Weights of a small GPT-style language model, trained from scratch on English Wikipedia: MLP 640 tanh GELU.
MLP neurons of a small language model. Each row is named by its layer, matrix (up: input weights) and neuron, and shows model dimensions 16-143. Each number is 500 + 50 x the weight over its row's rms, rounded and kept within 0 to 999. Numbers have three digits each.
After each neuron's rows, "fires on" lists the tokens most often at its 100 highest values on Wikipedia text that the model never trained on.

L8.up112:462579446474536466508535431469456438540463585464551579456400510516553489444527518520507538443402535474564475484497502430529517379525439457543549537554495545585472547472512464538472463532495546458468404450494558513541580442444598543587519514528559512463561431430490415540448534461488447495605542390512506409460472406382491534545457381580552519479551458508485410456545511443494447509515
fires on: " b", "b"

L6.up527:502511556509468650514472426461406519496419497517539473560485509500569524583448558428526497446482407451514428470470607464527542593543553475485512521557541517481427490552532554581556543414588534455467509465567497484420527543497507478406571552472402491584441493564544502511428487504565478470500466582446479488442540418489501544454440514428472439552546549399507494471540471486446420541497
fires on: "if", "an", "ubl", " of", "k"

L6.up218:492567508500514404475486508384540501546444569548500507484467508554478493434487557538393573457551429512498537516525566494531438450463561493446556500462430420553512499542505449457549482525544487575544532437431426397612534548514507507497506521530450513536524536455485547480471518572501562566448474534592458466520443557559423450444552606484514545505411572427522521472566626494528546552553
fires on: " m", "t", " s", "ation", "ent", " e"

L11.up195:512555544475470469527488475428610464536498626469438521531576488512477500417464407617582510500425495479578465550491507494540467454544563535439439549542481460514458519531496474514558445442542483522635504491471599481458497553663494518574491532473597524328455520445483412581475450508520428470560486460457594484462450476513413492521525505497560501445557492540406438402574524417487460503490
fires on: "b", " b", "er", " ch", " U", " S"

L9.up60:577500506507451451484509551413519582450435467548511502479620474515493483466459483502530510455578548473524513457458481543506422525424433540555436465601486434463537535430505605546431522474457583431431559424442476527558560587477429467534575597549529543502564468469561465509478561466436499448564479531484531464611493488465568467428487492485626539559552494490479527557496558414469472532445
fires on: "ers", "istory", " man", " rel", "ens"

L11.up334:552502463474411513513544545454548521500532638532445507465580462546395543482460593474499561496418534544497519549519504466496463493557484489502501468534483577495508511575422512489354552544431525509479524566497522424489409574556512509512563486419582513547410474435492500477525554499522481452559600609380526597469476471460524475425554513550488502513518418491632557564504489600508440421523
fires on: " |", ":", ";"

L7.up317:545429537542483471504546555434527482514590560428566505547565455567543551448524503507484488438593439495362412470456435526566522530559532458478530423603410485511501578504424527583486486500491419492481475609484524447527515488486527604513485532487432546560501493491530454473456445545504584562516476508594455542505444548518447496455436500527526443447529466493466602520513519495650487503549
fires on: ".", "5", "–", "1", "8"

L4.up120:573522618521545398543517467447490424535551566502526441523502557559626522451575509549464532523594501481470429600526508503410436489555558552490492525442458354444547497467470429459469553476496533521474577453500510447500407541558456487516463462464528453510503435541488581436500515598473521486420524521375567523603545489514460439526461529542484469535540541460461507449502434499473506471511
fires on: "et", "es", "ri", ":", " Cl"

L6.up4:491563459607524584492587535459443502436480483483551505495585515576502458523503448450453524422461477493537584377492504472468520588510468544528515575463474459526460487555497476501597502479479497425558456573542535517582554484431514508512508608534436505534532497442487525560445449458370471559504466543528489442601487500507552512483535390510483547585489495496479495485534379532541521524473
fires on: "ad", "g", " he", "es", "et", "est"

L11.up546:574586461511504559500467502498591598477610524411527477464437478538578493593490452603574543479357450509589487412520548486541491547501601469502526494484419534481554514502518531434516490444457487482503440485463484496503492562458467506457486534470536478465435435484438511455573516458537479588446503565589477529491480390552561503449478332554460492481412540540484467489457516481408517512541
fires on: "0", "'s", "t"

L7.up627:498491533460497493431504491538486457474605458497461629463559542530537561472564446521460557599527451422536424550531470460514474516469524490440505578499482465472444532459371457514516560528433470557532429478477457475587425517516490466487522545461522532522419447447470444456505508422588478566544480531486494374563475483523535546451483431533467527463475481443539493478476421570461621510564
fires on: "or", "h", "av", " sh", "c", " R"

L11.up50:480505443471550555566496473508419474467527462550509451517651498545503522510585568523567503517477505481536502501466547474490466506541437538511598412549483531467410395412498525493501491488555383486448476483433476498583566400481429442496486507499487479484542473516495547542515522632544540488500472435562431423503475517509464437456436551468545528509490484613591604542435536515489515486512
fires on: "a", "es", "s", "e", "urn"

L7.up623:538586474491488433450567467489524474465523565533588630462457463480531482600486432469492482452530551493514451466506486512446514452431552426431485489458573489539530459596548553397554515554471520439522606580465416475517539495451442513508526472487604516593476583483541470438551517571447523414489485487489429457516586524402478501509508461585422556509542475504525597491533466525489521448515
fires on: "p", "pl", "-", "y", "per", "ip"

L6.up537:423547517552486522489530561494499489467507482552536563499440408599482426550463516613499497512496499632381411563477550458530512510456492436432546521505525604473520489481399555523551506444438480555575499453486542511473534465537464521521502460516461476516478572586516436481526547554478606484540596527601434482392436525573495500493436548559433477455501416505460515468495521521491453506537
fires on: "ch", "t", "r", "ew"

L5.up30:491515518552508549523551456509448569518497425576534479596497493490550637499496498547541503434471502523503401532492503529517608502399412475495510541437472497610526592527467523426551483435527567420481489462527565471462518538438488487512442530478493494530503436540512441442513608490497379535476548461457401523609474526484537575470530503406528476554507483469515522408546547437489436470465
fires on: "o", " ", "an", "2", " |"

L11.up542:429497492464471540536422524456458511462570592516560476451499594514502401522592532458451561515439477563534587538527440493483495435457491508528467516489441513457588532507580572587490543527553412538554446526435548588527492544478402525556441466550477467533550466537375396524550441582540541483498589505413467509509538480498478507439547494538502485436517508462510426488567439471509457439479
fires on: " (", "-", " \""

L6.up324:556586425499505607574525508524505558536578524569461516505355464492471573502534513606595468495433468519465451484494407432529538420513555555447447502445470577473563487461524444497662480429397520513589549460498526497450501528528498383525457495506487440524482494536535532483549433558402458494505531585526447454474506452577509527561477426520493535506505484368448443475444464499512535486588
fires on: "t", "er", "c", "ac"

L11.up581:506486482493499501546467570503544512486455404450504580474421455564508526538460470447493593487442504507459534516512457526507506529375490446405503451533580534480506414489487528634531479412535641577570520480521625507409472574461488530485509529394457484487471488565465519403457441499499555605449548500398458474557542471571463504462488455457536481512545511489507372492525462440495499528504
fires on: " (", "-", " ", " M", "–", "/"

L9.up242:542502457526310486544473504523422537549640552519492496450579518589524461523512431507510432499556467535434496474425495509447460464485496504528490480580516494471590560392400478541528539522523552481440500528475421433463569464445479531526575496517490458502563471437507441475462558488506520498475460521466527419467539502534510544482490556469525523553574539575553557494419578463501470557546
fires on: "al", " of", "on", "otes", "v", " as"

L9.up142:513466561408444457522532522531529468527500448549498525509541443526532508465512468487571540537511492474496512506529450452525548402476470486502554558527588567510438581530506415527380550619402470549398465483455441507504534519474471591482559442548478473580435556519402460489454437440467392587470482547438500481572474506497485502401462394498573509493501558490511580523425495379513556545470
fires on: "all", " l", " as", "ach", "aw", "ard"

L5.up38:564463535549562521436537548445538618493452482493519493387574506526513445505535513506406419470507468451448438487546537526575489519510583507490512450541474509534482547467514545514520480487513511659487545526464511566497541454524537515547444482478624548499462493508442513549495516470444517520570456460474486413531403523481663480463523484440481609453516496484550468480378510550477454560559
fires on: "osition", "ig", " this", " which", " that"

L9.up433:424429467468543518510509506491427556498462567514516573502591501534575481533448488592521520493515501458500480476444479489503547433532539501549593480575501488493428540537528565545475533478497482556381455543491455498451527469565557504459460414506505619491487501534448496450442457516459532557430542516453505454501502527395614514466542482448639511481554538430434558512459587452413530638501
fires on: "l", " L", " l", " m", " rem"

L6.up200:493411495391430441479477498520449471428445557544447482548495479464557487452553424526504530435516471539579606512533615534563434501493545467536509512468426502480460517538529478509530516505482530487402496587492411446502455546439505484470480384519497609555569449563442539426417457528538531517589543389463502490494468578499529483472520490556546520531519480497512534354483502509404547541493
fires on: "ic", "op", "ric", "ass", "cted"

L6.up24:529459404500591389548519524444509538494502421505503456487544505522443535509526570445513453467495536471445441518575615570592476450471454496452548503561507495548470534484435479472461606556514453469491532436543506496399560536557577545461512612518434431502524480478522440484529498474534447445413537582406496498465568534526444559528482430444569554526473425456484532520469513590424557538447
fires on: "r", "T", ".", " ", "uss", "K"

L8.up325:440464499464554514515526615447597491441448508583407500458460493464491567464531527508525582442435434529441560468502440578491443562573480496634440520514529470489426497489564576538608515465508587407477466569576505398547530456531562527487479506439493574527480521580494603449492464472429497469513469480452497509495551530516501461535457507430485491537548480503438533498506508399457523547490
fires on: " s", " d", " sing"

L8.up163:542571550519472549498495520393557415427513552498507424458547529584483518497482571476576495513434546417542476503510450510405395553428511493424428560494522483451496470508447513491482537384583522485470505598507561443422557522560587544546461513461498484546407515408503535466488497487513518493487486514503519477506499477447491436475574496444532591507543498442513603517504588510600530479482
fires on: ":", " to", " of", "el", "z", " |"

L9.up307:495521367395519505437597484439521457459472609615512499517520516517453402485506471501394567514502403514503515499500552437537523449475574465440556433551451402497419506490563456542493493548510508544565508421517486518499545506409450558494487461444483519450559492379497570465512508478409600552501493512539499536518508493504539513542544423582487480523602562501465466405554545533468510455417
fires on: "c", "l", "am", " ", "en", "ar"

L7.up461:546496471504431532419537482446604528498545495519592527541530461471428501498591513516558530539590547585591530445505430559453504580367423452469497498562516395556570553543527535512401525473518484515483465536488475531425473578447544526570534504516447552484562497609487553547506449533435497592543504406502504550436456513422528398543440494442602443547458454534462391536404458491493505480565
fires on: " ", "on", " reg", "ric"

L9.up618:558543551532497455446494435563525600555550484474449545543511504539550549418514460562513529458520512465467438481437460509477566453522378530534476508443497573491461498587533524553361444480416498560566479527492546593535575494561499448496481525542529509401539445498454404506581422569498524505589469506383555469436547533520488431446576480499521469498480529504493471466491495509390427515508
fires on: " be", " K", "av", " re"

L8.up189:419447473512627512522466585514499537526460526465484535472544495475417502477506582592438471421566395518411552455523436466501497413508485546491549529465492471520461624539567449510561542568503505571491398573537505462505607555445474524551514416485432552472456384429470467467523470502483493513568514574430480492467503539459582435576472442462497495510582566522478509476451520605526442583558
fires on: " L", " l", "ed", "r", "est", "ar"

L5.up353:520526461501576431610462456535517518520448455583550595527544544546540520503501437554449548477489523500456514467486470513498506425509436453491579546519589557501548531561477413479502553554507550517426551456481548428457571520471520495594437507484486428457497525395467532489528494453529407583493471409492394505515492475505484525525553533549501498438559505458477402535587431545557434509479
fires on: "°", "′", "ap", "b", "u", ":"

L7.up228:502469548452529452520375550533451456632604454522540490433524574573553464492398539400493462508509420488509567474542553459539561544437533449443541491552571468520552466501557457414484474575448473557481554424522487463523423507567423482452523493395516527569477439538343427548513451440506461534508516472576426520549532613546493439538464461474463500570571584468514371564464494528495542564462
fires on: "s", "ge", "ion", "ch", "ade", "ing"

L11.up635:414433547490559452500527481543492483414487559591561518477607488496460523444430526461468514490458444468503583484459415467481519512529486527514469504462448514480497489590552423429501488517490441568615488492531416416524566443463416476447468447529427599518485473443540450513516440566546498560611527513434495482463450540448534423460499464516425528522490500539477629514406512538493450506449
fires on: " l", "t", "he", "ad", " w", " L"

L9.up244:474484506427404412530456537510447548508451546529487562513475521560465570535454490572498474473481520503525499548540572557454497472484567486449544476481428492670521532507493440523468476598509565464409519468511393514518478487506506515546459600509499490550526534452527507624461505506474525588414496575405533492468478511446502500516480410437538515603454470443522558550456482550506497527453
fires on: "s", "es", "ities", "ations", "ions"

L7.up498:504517470497481433460464528440539466430424518546453555498492457472573586436464452469475540515468517421614521517530457477472412467393618454445535467488522567484603446498518564432476491509504459454519528483445487454505644523422484486502603446513505615510516522585475492486500466502421476543476473460530450548547473445496490492509516454513447619563484484428503553474558507546520523536519
fires on: " part", "ed", "or", "p", "pl"

L8.up556:531546482531510525408450554487514467497531549517479523434434422510516499490605545460481513513494467575612503474461528545471463499465568560437511468584507515485605518553513542489483590583528537439534494475495482582465515465469598504634567520531445453520543535511369491456432481585513452538454503454398495493503479440552442500495488497522536475527479478399502505527501494468530386447518
fires on: " ", " \"", ".", "ent", "-"

L7.up417:586542506462444571446541552485496359490447591489459521537497569597509489464476568602430471498511491460514434504547446407603530513470508448491432600483439452480582452427442592490543529485527532426460498506476493456434438521403564443515424536462462534470425554481484523482528438555569501547515468503530526421546516518428547496532495482533440579468552444471560421606468556498463585403510
fires on: "it", "c", "ar", "or", "im", "om"

L8.up435:530482488496484544612535501582463504448459552527561511528521568531533511497553508575463510431512449551489481489452512603483504425468413449421501493524522492534542479606503536562502527473479557523492460560413493517534385473484520588526481475482429562537521532513642503524454486613532559558480448497450504452547450559595515429492493497514493489552541387439439451413525427508545562455496
fires on: " that", "et", " as", "z"

L6.up47:449438442440553512517593551445483500561534471493465471495485471540530474404478544529471488483494371487571591545363495457462500496424606537480490625529514568490429538473559621483461447517524538568431470478465439501573610509495509533503531488396437497490457449572545449490476584417496490525456500547467481556527519543452541514527495537463490502538559519523372499513477449572484549533504
fires on: "ar", "ed", "osition", "p", "ph"

L4.up591:458564473546534470518428493572527568468511454562562499462537498537561521534580535539442470487511558543522522497448381429511465557562578608512506485601524412612467506453539411539467466438472553479464549506511504446550427475504520432535476530527416521540550500437445454497511527586530457496601516486519490562433468413423495453535505500528549489534513516541482503556483520535417489447508
fires on: "an", "ng", "ale", "ae", "amily"

L7.up550:526462547534488535538544574403566527539484453507562479450500495434526493513457477427345540586512511493555380476547534551478388575483524498452562482467515426588615488516416550482439495513463384442451416525500476449523610432484557429522493457485549506468604511453464518537488490570597551468513449552547544473460504527525487421541431527469471501552518500445502510437484455479482615505540
fires on: "ome", " team", "ord", "ed", " n", "ame"

L4.up572:546555415599464587568540488496486595465468495460563483466380461547487508576530439537527531521416522548560447491505486501477506484511517512438464507473557462513529546488445441425530534511427478453425565511546603522473499455512511460495596494530499523453475483428523481499496580442461501486554447503588436427492475438384511539523537498497498489474513448483360513558514439521521521433493
fires on: "c", "t", "ame", "m", " first"

L7.up428:447508497621454535512500504465565431496508517372469553485487494610593561551569418518469568434458493515476479562469558579464491523580516486530506528502471458472516451514573559595457639530534527567493420513504557468528455474452522537451502531567535447441398451526420582458559479417542504618566532562574476499575461517461458466475503402484501509474453550522464454504492514562476566525447
fires on: "0"

L4.up449:432547581482506519506619440407457530453531564538490567406456487536435517493445496522557478535511451470558562401540509533544490562453404449446478539504515475507490482455494557599497481476525429439375498542524571438439542605590430606550538554498485480560397515479460475528438562498565496513495421454573568558351449463481572504541481481525528472449465443444507576514591505524515502586578
fires on: " of", "ess", "ic", " im", " per", " trans"

L5.up622:520482497463488520426572508491533513541536452566530550491477519596372546533620437464421518494410475521534503449463472548479448404513592465496438472411523478516472522587526512503572521392450460559499469510493552544419541489521408485515530401439582583511541481450478524497511471485489463542518481364491477516411487446525511467450514514467533555499543518479451464511459467578489548468608
fires on: "or", "et", "e", "i"

L5.up405:489495568397550491511472498366492523556511537516486445569419464584563486539606424554546497444463478494542524548504593477559409457507574491527427564503493464482526496559491524482480553520424544536471516427614419454477489534512518508563519586451513465503594513497517504431502455578472557435544421489507457474568549458522552539512462434565522415523488585611488544448527482458571482440518
fires on: ":", "al", "ia", "es", "land", "ic"

L9.up78:554568537568439498541514486538607477537539578472505370397469448506464512436469557482484446527440511430509561459445472572474489605516475496538507449472462444540507477449487478527420493494584387555566523557538457560586496436531477565473498553497579450432506500508483572528594408491412543604410442550414487545471506454496445454530477448478486503545468460470525555480428524528529558528498
fires on: "a", " is", " =\n\n", "s", "r"

L7.up55:447582441504463580486501507344556466500594519543521472579497433490535485500570532543460555416496446443487574515532525566480542510551577413496481525523431505451521475452433493559592572503434524485471543540502566413477519498472557515559479531486555489538402507506508551568506546497414501498501379544557481495508450443506470415469501493534542565542492450459469525443534479416511647497545
fires on: " in", " al", "in", "s", " d"

L11.up280:441552471494424473506518564451506500439565480528507405467459515533510438557432516514555499534540499514529523434569453500417502393481425409443560450552556491472461531567549553585532346452547558426499401552552601481575539484439507500451521496479510390556516501574482565405467471513529469491430567532419443472533634454539470542513496465491483519506478445515490430565458471421478515516497
fires on: " ", " Re"

L9.up446:573520623395430507509480496454402554474538515512499555451465365554528432463457466595512466614466551500505446486527534477473514439508618453523520538507540405500553590430570520477493354488453513523465562466477474521597533496564499574543510573481561471587553516475500485505427465530499467527446473446539516359452516514515452542497490478555536542524449571458483546544485549530522551453511
fires on: "s", "in", "es", "ic", "p", "act"

L4.up53:530457574482504501487451436416459460533553541547481510502428542454500468434473445449461491489444468515501422491466451412496434537443444448489496468434521441552477389563472539562493443575523602398484559527544449444560529526463525592503559493446482499543584513451424510502504513446524529527496421566351505517477464497524481596591556437554470518528557493620477607497531562487417480546522
fires on: "al", "il", "d", "'", "ill"

L5.up523:593514582487425566517498464510450486571541558563467523484498524531510544567587557528508507445490468418595440537523454422533493553549418451522525404544560502503536432462465457548450586528512428545446494515434392425478534487517555495554444499419537458502574532482526563510377505456501462513548478596452602491517539515491462568561488513519439493641473522466416609525468456501532547532480
fires on: "ort", "ate", "er", "ill", "ode", "il"

L11.up361:498443466509566513518554530527530524551447585487403482459507551489635478438453426445586504397385462510518555495461523376467450520517483503500492538448430508518489560518510444483469564557471460551550483495474547536519550426438491495485524559535517475501435484473494398552443512513474468552447489457455497538540543500498625450613388469476475490468575455424494554444572522497428482498474
fires on: " Ch", " Ar", " ch", " qu", " ar", " Can"

L7.up412:533477492449471482534484555515446396539552496481534371480475484527504481562416441524477556507508493571543339576439534456472488458439488512515493457447553487525493552407397521534485407490439563490476528525480521477506473483382506521457468509370477515550538454514476461386564588549537561500574471399514511520490548472625535563640541511526462464469489544516544517365435488410503558416542
fires on: "al", "ol", "v", "le", "ed"

L5.up632:518508526463493521541474485470483446518530494533486605534527432497433566582557424527528569492465450497602413506460486450508451502521490541498447464499470399615470451479516551528428457487481541572563613467378464390597518514500429484486539487490489379581520441446527570542509358514562485537524584503452489405462416459501465515510506487511436519573514554548545485484410541563516498518467
fires on: "ed", "ag", "ation", "age", "ad", "ade"

L11.up192:429601535497481463533575515532480538469379459502564549532544471519496596479511426534456449456511479457447409541514469429605447450514483586473446513507444536540442462457506570486480432534488492480488419490527530446555528551479546463462452505425435580467496550505517542493456529417400476562568545457578450499465494475555507497536515485528474509547445465554435590549573453532513545506489
fires on: "ed", "un", "ign", "n", "oin", "es"

L7.up69:633440465491486572502531523391556447489524463502478495465596457533438501486493550528478528438421541502590523609539555499493386455452503572562502476477483478535499527492505504591555518494514459451469515518375443436448605532540529506501499388463441611461558427494545551544475508561493528527490450446509496532535444504445411583514454575456626591461489458503522499434489531535462574540434
fires on: " to", "ic", " prov", "ric", " ag", "ot"

L8.up15:529559517489556427443439542424515527522497586486608503543411421519537474485519518576540528435503450444521512498472447545503433468388469460565555538505517555446549457512543488490399510609508416547459472549536457474440530545504530475485545577552549497554405477456461465436422555455523463556593490507475498418481436518598448455474504453464626433533500527507492438568411506420468512450496
fires on: " of", "ach", "l", "am", "all", "A"

L4.up446:639537522464553619537461467529517553473477528535551457494518564583522437525466415429524476433466557529524489441543582479536544479493566524399532546525463499499551530488437576476425520576499407490501471505530479430525473495409427502500502538470476514539448517432532522573475511380468440548518540536495442514530496584539561557538487407525431459525512481487572414427453388535519449459518
fires on: "g", "ong", "ad", "ct", "im", "A"

L11.up269:476517579433424398460519498541533567544537573483498460477434603516510460452512458485444579507571379371526498535477488507537556462443440408492486550410435530485562462518597513441491496490561491529515499461455466568524484581469444504491519567537554466619511455554464569541499474474561484582514479427526475488570398429508471513554450549515470501512445432471519560513520577512583498521470
fires on: "m", ".", "t", "ent", "ost", "ap"

L4.up347:585535582529522478566476527488415449567503506507491545425460455470570514447518472358437495570409505555508442536477526546497568560432444444449462476545509474455468474522546437528576521575569554554452531370557488446564448454612416514487381471479551468418451471606516462491489454530472479457474520526564474588488470560546493520495408546435487398481498424467521510494562498501539439582481
fires on: "s", "b", "ion", "e", "her", "ation"

L8.up72:547484635393476461553493494479537392500525530572535567582509603544461527480466562414495503499479449527486593462498449537440485532449490547551484542453388573482517517526551562497506464572496385454505492502541537360420476520540451554520547437500534522565532521479524463563510480519509457478487503438483551448427517471466468589461490423528467427499526406561482553444503466458383441480484
fires on: "p", "d", "g", "if", "ip", "qu"

L4.up248:471502480527459580526502547453444467539603499367483480506569430424479490457504509502534480454522431519423565555449474435465548478490603440474512536565442500518422534565526500484610487546533485462481501511480388443504464407496473460519574469518468586544443485490493457517413568514494476460537567574528545507488495541479480539488562569502537519591500468483442457492430543489479508455508
fires on: "t", "st", "n", "ent", "f", "d"

L8.up536:446586497472550511531569479440371466612522470524492583472560497512518528463529511529513530486446462507526479522426521528444465644518563537438476466558510452434476397458471494554407435514521508553534444478465534555556457455455533504512546573443530475547582471414504600596534496497484449496499509545558414582466489596598496481497541510530519512596478551573570452462490468524499508483366
fires on: "ad", "ed", "ated", "wn", "al", "ag"

L8.up45:523584515431583559465559538457533534434453431530546531486625521488550606453441523475525516462477479529518497451522507487578478501418335616518518467539526556572437433517434475459532482545550552416448484502494431393471577427482492510449392435544518525512515426480418491540455387482508475595489623550501422517433492591565429444509575377475460513500493514436502595506480589520486493457536
fires on: "ed", " ", "ated", "ased", "ing", "n"

L4.up386:457492589456441496420581456443486502565451474506469440488560501450502411504514490536525455493481544506468482557522607459509499469564515621524508503506494596523401453422460444534568428516441492631521466441488494564487486585395560410531450466457519532557505442635449383504457554489493514508573540446532645543445575501519453475586525534466515582477446470471462552460411521512459439516473
fires on: "v", "and", "rat", "ust", "ant", "ol"

L8.up371:512520527476435572521509539444430473648430505558520413453596548560509477584462487469502599485460591495505497552512468439466538463489470459565605419596606503476519513529474532474443401544477493427489468563519525526473522546514433554439576486413481479450394468440528473455598457463567461531582516563559499526533419526562486454505558532533485459513486508511639463514469467542487475475518
fires on: ";", ":"

L8.up140:536498553531465540489469554410603510492580515400492485476588518463568533502538504534489441482498469537511460486426516526418469577493417420540594494537418498456551432495445443477560432459575518453550598571434507446469490572499469387483499484525485446467536487492565526561509486517470504542523553528501561502468447530514473412453544479505537452537419538446548539476552534494546550482491
fires on: "t", "i", "ly", "h", "it", "T"

L5.up346:525530451567491491540532459477510632505556535456533531602414581485501519481494500479552568507476452510519550461546464374574497574502532450456516465589436453555484421544455508552558449495502511500469452522478500560600475400507510447473517478512533493469557511569467566514443541437466531482553374467549481416395512481451595570530462440433448426509465412526535548475423404543497423506474
fires on: "d", "an", "en", "le", "ild"

L5.up172:506502513469540505463475517512566555412550555529443446528531394586492549494504514504439536531476468400562569560518485507560438605569574540525488465513430489515571416508474553517520506510489541487400509469436488487579548575451495507404417520509513514528567416530523542498551481484489524547413474469468528490481513436516475363383533449447535439469506404490637584530403477543463621522477
fires on: "se", " |", "s", "as", "z", "a"

L9.up39:587538462557467515537555512569532417387419543559490508464530515456510544452583495461464398609482500438519512477611519491476388412455522508387578527567366555518505460547631521549505449487481493478463537546550532455612528514513535469470487445551467522458472518547431453545509526533416488581497522490533474459420501573515437452510409492507504498489542517592477507509547464551522417407486
fires on: "es", "ce", " R", "ed", "p", " includ"

L11.up462:525428533436456464471566495377489533489523472544589464524566470466531487523519487560428508525480346484453455471396506497470543466447511517460438552539473478506554548527595516434548451605459483453574539575436550523550440397547536573531558473500482498593531561433562494502517448456537508475457448588517462484478512548469508430506549454461488495391506557494469555598472437476562451589588
fires on: "4", "1", "8", " ele", "ra", "9"

L9.up148:522458409549579554424611448436433541521531452479556532476574452571555478431556482597464473578518434511480448480504570480498553579610579407524474551502429474485567518520460487419579502559538479448429555462471496513527463438415489558503579542516503516525471584473438437593555444437570419530533480487540489433526497480512507515576357457570526475523455478455509553489464511522526515487426
fires on: "ac", " acc", "oc", "c", " spec"

L4.up426:540546509450502417527463548483410487506537471551607632515430450597582349510545495453487485534474382450510542397559536553474531525588500469480455473511407525451603417552489516570508528468522493512469516497602543497430487611517454542452581560457418482495528479497520454430477478467526433496505415506413556569524439432518509575478494475438448539441439471496392578520529489461468407530559
fires on: "inist", " of", "g", "ra", "if", "ic"

L6.up222:484507551482515534489475543480500536551457593551511567449508545460572411404506557459528545555614506574493457458485484478453524600435490431422540459530375462437500525518479478462521420395578465402476550471524560475467488585543509400535508503547536484473568489604564520494473464548462519541529543538526463453432512408447524438498408549387488437539372484413527497512600475555465521524488
fires on: " of", "t", "T", "it", "l", "on"

L7.up458:406556585440524474451549520513539525476540525494574477478476480524563447451542558473468485448437514519415501463548542415628607418457506492448454460536446572446529568445483480526370501491378580505473507471514509509494457550376502562528447508498441578465527579520557630393509499445432516505448490539513477465568573432456464511443499472465527476571547519460345517531473530582542467479436
fires on: " ", " d", "m", "l", "un", " P"

L5.up630:561491481526430499472423571449521477477491518523493609479483406427534546549481400430481496529417453526508568503588393505569501484515606624419512414423557425527517481526567482481524466447500512562544510484493506505540543457482586572440571489563579415545480473515480507518575510584525452424555442539458466471491519488453533483508538568399484576524453505525519572470528477485471533509513
fires on: "im", "ial", "un", "ary", " ex", "2"

L5.up363:496589520513517457480564534548506631532570487493493514507524499491528484500503551418482512382483474588471478510517436520492440454449455457566484520452424484566442499463450516472462490529502489418489492484491524514451412485475587615538457574563521527497484449486461572562400475540580464485343390520445466455481620542590523513556493506484437560477463484420533508543490559453489515485479
fires on: " ", "T", "k", ",", "nd"

L7.up166:506498477498446514558506413514513480535537557464515485560461447479567531469557498470502530520491412543512457494510499519611577521439436495477498518458464536511493486537433518424514466537490496549435572520589500386495495574494452532537578541518437490477490421506594444504477447544524501553476436502468456540547534502569417540364586453476409571524464389366451455456471498428532362489397
fires on: " of", ":", "ed", ".", "|---"

L4.up583:521552450454491577486541410495507495494470546451565515485517536472570520492396487528608525447531614561486395570459598451446525442493420505460604526572476529532505549558523467432442553552481577522451556468460531435532486544456506508518502558363498399495469511509529497497507542439428461497581465484475518583485535443572560509511527425512510447541558516493642488431536542530521485430496
fires on: ":", ";", " |"